{"num_hidden_layers": 15, "hidden_size": 768, "hidden_act": "squared_relu", "norm_place": "pre", "norm_eps": 1e-06, "rope_theta": 10000.0, "bias": "none", "init_std_down": 0.0016, "optimizer": "muon_variant", "lr_mult_up": 0.84, "beta1": 0.93, "decay_shape": "linear", "max_seq_len": 2048, "dataset": "wikipedia_en"}
MLP neurons of a small language model. Each row is named by its layer, matrix (up: input weights; down: output weights) and neuron, and shows model dimensions 496-687. Each number is 128 + 32 x the weight over its row's rms, rounded and kept within 0 to 255. Numbers have three digits each.
After each neuron's rows, "fires after" lists the tokens most often just before its 100 highest values on Wikipedia text that the model never trained on.

L12.up1297:086184146113146152128138164148123203143127110120132154163160139130159098117150111128130172144136088130136103090149129114087167144152104108108143102175105159142090121094138118122161153090119130069052121180113073019071087090162094145119133160111104153107042113107124130127113203099188144071152105141152108097128123138111123051086146151122080141062098113158202121120193160072150127129150118106113141110117149135148099142150114117160170133087171123146136125159130134145138078156128113124145157154063100162134104147113132108114098182110184174118107154148145096142140092150111111137
L12.down1297:138102146107146142167193175156060097105091142095162103127124112104150120131112103079108095126133165101130104147114145141109138154109136092176153148129145173111108174173093119159143117096096075091128133115114135126145083146128153153091151157121131158132160128109128091100151137111127148144150068111128085115074135060108165148143179166088126156176116113143162138175090118134115166112132145100191146073118127123217121134140072116130189143111172088141199191132104118111081165101160110138112149154163146116069138084114161092146151153097117220160104107111229142076107144141146122186
fires after: " in", " the", "In", " In", " early"

L12.up2434:127142124135114091130114126148138118154153077126161131160109180149143168129145135078115179206150154154123125124115051162120155179117153116174148086142149195107138128083149177095135138108056107155134103131138083130079105134121151130046089130093127149129152138113111104160089118125108174119202172138135141108143119128053047130114129058130100151097136083125148142187144089168120106127097115164157124127093162122178241164121165143156134134172145114050151132090115112136094105113130137124115099132084122151139090087162198116121097120127111118127113182134104127110093078131108100073
L12.down2434:140138114101140117125117150177138141109155129155120087147130133114129118145146153151132128100149136092109133093131120164149074154163150110134128157103118157150150134172116203097147098140158081163114131173131181118100129114145152127097127135136103091147130078130113110116083099152142177114171130119124154098113120108131099147162126116144085127086107149202229087108149148149117125105108111138121124117116149140112123128177083102177164093127131123112139152141130131120083166129154091090131157149162120082154104106134078130119100104130177139082157097207178113103136148150091147155
fires after: ".\n\n", " |", "|"

L12.up2325:135144097132109100136147160143091154154098100135190132125143118081116113100164141131132133146174113079113175179184182160101104122114135133149147103155153070087104173127139096207088096110079145138114149064130092072167163122136121026133126119077159071162143096152184171099143102184147086060116104120118131134166108076178044128147140179176067079126114149137117137121133091147102107134127120031150160072103140078115115100161157164133167160092146116116150114126129103099165174125132106099131125127109113096164132106161103140151161136132117121124182145138198115146177104126194146162
L12.down2325:075104144125142114129153140106166098108135142099167129165135144118099125143082084107102095136156148119055139183136165169126169141135117130089087124141166147149120132103122130133079128134177127138136125119151155115165144135129158130136117057094082094153119124136138128143100094121099100154148042132150187103088208101064101153093075112135091122117160159160115135203127092091141140140125144076124144063109123170132134082121125106102087149130103126142104134220183089099131152154109162118129140094122130082180161140145157140128083122124122163080179074135093135138124097124127160128
fires after: " ", "-", " K", "1", "–"

L12.up469:130135154118136119212121116152171183135131143164116130150169133113160126099124145162126103161152153097087093128149149132193198152156118107104155082120095216135103118118163166100084161087082128073107106081138153122156154169179098180114113177137128094110142072149138112158104053153161102114142084153106165152166053147144079128123102181119153109143090234136140140120181129115094113171181111142089086097154139172113188115114121146098137133151143042046111104126139065166177124154130147082153121151164142060112173111143153092158107109055116130221104161134142120150162132093143137187
L12.down469:091151125099094128146144165080150136104129194182090111144141105150118100189093160108104108133149123081148124133120088134141068123172122126132115113074128125158094131109099119066161162153111102085151123141176160127102114128228067086120129118142155161140121126134086123094095132125124118127103168086094179123177078108145136144168126110166183183160125111106149112096073128169108096137114100109097094064097123077093164113178103134124222119092099035169096136104089149107110135176172086175114120138123140125133122098145145122136150129128096130119144127107126106139114165104091131153
fires after: ".", ".\n\n"

L12.up731:162198152136072165066141098054117125134115140134035138141135072125106142108129125111159096146131096103121140104125130061234187081151144110144128162128107132138105129149091150111129136138157171120109120127090125061170121155080133114118141124134145104098135108089157100182125093088106144091133173086177179130179123127123105139108075129133155114105126145115126122113114126089140152177147067135100124142093125156128113142135129105122116118124091162141147133067102112112142151154118096096110127147102090185124125148117119117172140115166127127101136127172063119119114114116125156130
L12.down731:145139128120095187145106174133101107117130130117088084128171106146140081161100140147165025132103176072116137171155090121092141173121073122161086160111111115081155136100085156143139130156139152086148113147139154177077149121175157132129135146142092096143105177148136113129101144114113097126190143092111138113101221103129116146114147106093127078142104108167120089133135114141150108146045161132126097125126124106149094121202138120064169149124111137138104073099102127099159124131176145096111150099091137097142150118118104123142166116122174188043139190181197142144155113093147131139
fires after: " ", " ("

L12.up2393:173132131147109129115115101090078139143164153171163079173103107078119143123113220116129148150146147166078121086120162146062067193139096097193097123145137088098104119138118143161119053054156105149092103135206120107124130147146136097147158135137175150160137155095138173076110088111136150173103152115161107100159094130095153101112102085134156157155091117094160071090164125111139122121081102153161052119093134119170118180043143098116094076181145098052119116040125120093156149158137128064179150134193079110127114126086096141109111143096147105182083183119139140195074064146171141120
L12.down2393:105108107131146135139106178147177078121115129174100101131115145143142091159128170138202147105176165101116162125094182092122162200106080094125096136107178174161102109111136197089117082100118112169083085098156140092144107119194174059135151097080108169129134100112110193093104193193119107132140082143122135093111156140188113120136131155078117167143085155112123118153179163128131096081084101079152105134070109133132117101138134118144081138152138124126126141058111111069141122195099115100146098118158209183141129161117175168142113120088135162165150105079100130155087115129151124183
fires after: " |\n", "\n", ")\n", ")"

L12.up3018:081183065084103166118109152113142106116101108209154202108149120175115132095221125113151118158124125088146121145083076092155136132166069113082152165091173194131151105255088101068110147192106095128153145145158117080135110155121177172082135113098148130146177081106120103109088087165125145175155149156127140097152103123122115100185111127134109129097183172134166118129128128156147113148121082116138135132063114121115104081107114072119132136146190130160058155095123141190134161126168094139124154115088140142137082103137101181103121103120124102161126116081113168098117116122180135180
L12.down3018:174108118091157086142138074112128139090109124188137117076075116147155125114128090137129161152149094110064155160161100135123098110168073140087086170124072147090165127109158154125068126070119089154118132170073149151146129165110106183149085163099183115135139125112152140115065062149130159053170172152077160156111161137104106173143090155138148153149203071128106102106160085111077089125059156153084084124195113097173127164175140114112137161100162114134147146170133141145093127129102106072065051122087100114205077125100112113158154151086111079204085105159137145159113129151099139110
fires after: "2", "0", "9", "1", "5"

L12.up318:150113090099104090125170128143105109137156139127134125135095097164134178162087137185133141131106149108117130162120149111153108118118153159129146122128141124141060031098171144149152143089090152168107130152138148160142110120106099146164041186122156159161110048097114124149101135114129060116091127251129088201093136079091113114109119074178107145134088177123083086117138125111186100071140148094073094085080108166105197135110061205134159074112152128161165154094164143156164099173102140165109140165133173095143162176164113056154121196095157170110136159111147043128146114097105147140
L12.down318:135132125150124113087082095197152142113142137106095113098156154107140138167128148076156145108174115123115121120089104104091085088105137115080137137124138161184121108099095137151155083122069091105127208215135146176102133145175124156109095146146136154134123136163180139099096113113123153108160067097199092083091185116131138114133137118172044121158136143114124140149073086172143030060127115050089130120092161152151108106105085071169143198089075134060079073138122186135117152149153075140114090139128090169095070146097107104149117092128094163163137109183140144070148135181098091129
fires after: " |", " W", "6"

L12.up2809:137095129110148134098181139071134144168094120117115125148120144121123078102201145135122179132168161069114118151084083107121157207165108088099091132131103044194085199086115119187108091133139118137110121159142125127087094146116131154129106117106086201153071093058150122135171148127187116111145133140122069107109101149151146171173112116142201089117086124102123115129103120151098109126110086114045128107114161128106113131092135156091146162143147130125153107136060132146070148125118099151086090104140114180128122112096129092147141135157115144141101175133168089143143126111080180164
L12.down2809:148142129057126079139098185151126089134137114126082136181131132153092140177117123142142142130120193129087139078126186133157148087114156134172103221171147124130152094126155120138106115077149148146168193145113172139145223088193177141130091147127114149133144120146115137073099132177120178101096129073126141115110172108072134077063144141120162136161125107215138112155089049086174101201157094128148144158078141089075153148145174093082124075094122126149097092120150046094105086124098110119135193158162143126187115123105169115165132132131119149131086112161094205144097068144146111158
fires after: " ", " (", " |\n"

L12.up1473:119118149134176114167099082142107118063157094135126142140180189099089149142131114117127135096116065153181195128106079136102111073101100133059169127087087078103080182150122122183094135176109082110192196080080131183114115074166143166123156118110153093140156108125124086177097140155187152108118132179081123153105096126148101105118114128119126140193122150148137105093113113069118123115121075113111093129140113136132144209078140122078085104179108111117181123119062121096152097111152134064117135137228113147198100042100115141070146126165054155132166118039134162129154056139109110106
L12.down1473:137118166123120147120122052121118161110129102106180192142105216121115114084107130091070122160112121089101173098083125154097075131111112083088151095126050112156129149154121121146094074106173116140136148149131124153110119141120122177108106136103148114136160170114100123174121067117164098138108099152160101120081110126112143128098133164147147147101087121084077161133132137165169141108131130140177102190183111114161153194116108104174111166133172121132127060139134099114190188077165124116108108195151110142186137102132104139152136187173166093166062164143114107096161100138140138105
fires after: "1", "2", " "

L12.up1586:158128140150126145145073152126136149104141142095126168119130123070098072103091066107112174078101184127111093143117146060119118105130163105194120112112116147148148085153093128093147154112150160121151127127092122145078125108168120128132126169147103151092149152085170154100075170147051101076104097147140122136119035151125109148144095109138104151151111134153176132181079160104108126108120092145152146129100126185139138179118136158149163120183133131112090085136168206109107166146141087134125155121113177102158083144130151021126135203131166074107087170161133168133100145176066184083
L12.down1586:122158152130108132189062136057086090078166138151070086138155086068135122164132089165113157104074107052120127156199158114106170148145157164077069162159129113144141149130119101120079161091110188146151146068103088153146148167101149188118152108127163131175092131091117141108132079077123177128175093135047143082115129169063133153166138121093113166086145161100105152102157146159098107170084137078076104131131146168101115097210098131073148192125161128151159119170113138126116117142130183063103122162135086115094126122162158139124209148078120149131119111108127113197080183112141149185
fires after: "9", " ", "1", "8", "."

L12.up693:134188121097146114142096131163055173151114138122066205127158106158143163113101151140124098180154051109134160153163111136139147095175177111195154084157121130181117131157133161092095108113102089141132102093119140233146102095162156194169126101129095164183113156111097109116205117117133102128175171174137137134099115143140123116121113104122138188168139134119123118088147120149125171080123156103170172152105146147115203164123054067151140105077079109152100088095099143155150082152149116096147146106190085165147126130156110153083108159116073109162120127080104094145185172221118160100
L12.down693:077100116130071071065182122114069093083183188136116075160116093103135112113130108126123110173088080107168115160176142144077189112129111145116124097125122101161074078167091071091113133154096110102105127075159164142175142132108149090066084161140139214118126166144103143098097147094059136149132149089108102118086150084170106095137107148150152215137192163118149066078120084131084139103103094121134146123166177160167104073160104141131157099080106118113084131035146136097142114119111063151132079156160096134133163162151135102146138098124133073090146144149157095079125102146158198122
fires after: " in", " In", "In", "5", "4", "6"

L12.up1997:112092088128124121154157105158120097132097115122154110114165114145078191126132143177100127117118146126185143142149158132163101112088136133104153063101077081091090119121153121163141122090125147058129130141105055142126094192162160111084137132135126131163156092075140140147129136078136106145101111119112121163134158156143143144072049136127108144199091125118134154105123120085140116128100144135119135077098123114088138048130083187154116066099133105163081139126210115188110140128128134084161117154120152069103159153147131220157100121151115140101206142192159099144146093108154141074
L12.down1997:114104094124143177143143157116062121069154140122148052122119140138160103134124111145195069173186079129160148112125085135200145103154144105164163093144151121115167110083115134139094210045111120132103104175076152161115153149115166098202117161117090104099167108127171154152161116112128115112112092099160097121124157156155077157120102134147135121168148121117144077130145092134175127130138158107171110086126142138102112099160100176113126177111110065104105132091185109170169109170126121200099095139120124175096108128142009078139148104091186171150166116125124151049204109181118120142
fires after: "2", " |", "|", ";"

L12.up2201:154095121106146114105219103123133174060103144137154110141135213141124136171089095140189118073129111156118083187140111123131157188115136070085154144093102127116138098122144097091146104123107110109142135147177159117097141155106103167094099102108097139142051141099141111115127158128101129110116126166140050085068141102118114177111115089171081207088094134110143119124086135093139126108156146177170136124106162108144121157127117146128111117181140170126097189115144122140065175098080116090109091054124112110108145136116109076113132186185121113106101112146097080072132163113115092126
L12.down2201:090139092118135154074125154110141126159135131133143186171147116140109120178126145125128149144133188164161132104110111140103126130123132123073101075077150138089222120104132102066123117125177116051126170151105112100089197096170170105114119109112192087094154151153095159141063138148123105181084143151203070194121144111081136091096156124142123135113077058141156072119109113094150196155158073209146124107150136184131139133132114123134067092135139210123113133111124170151085137139207094156162108156110185121184133168165090132115146154070150155112100123147205099116095151125119140183
fires after: " ", "–"

L12.up662:114155144116129077149097171118127199080197153158040102079103128143109071118094173159120147132139158145129105156120170124116171106139165170114152125133099078158097067162177183140180098100119117145101134038151143150123133101099165097121109188185126163114102111112103125046159158130147133147125155124142104114121127123161135142155121097099087088147101093087098088102110150138108183109161105154103152131142133131171172090118044210146066156125096158160173154117180184133096084139058196102093166090140088091103115138145157132160146107129163149107175138131115079175077121133073096130
L12.down662:128168210101150167179112170129132109148126135139155089091114079147180139086090160084090152144122118159118109125082151107121088103147127098088089120135139110119044117142106105133125145094178136130154168111136085112132156107180154067186100096135128097098115163090165170124084040183115200089186144135120130111098118214155115175079090146150126114133102144139144148125102139101174124161098095136074124145162150103138150121119118087141097113057171100144123146127069155161101132139071116118097134080098130157167112163101120135090109114117132171181150135146094146070044108121093171139
fires after: " ", "|", " |", "–"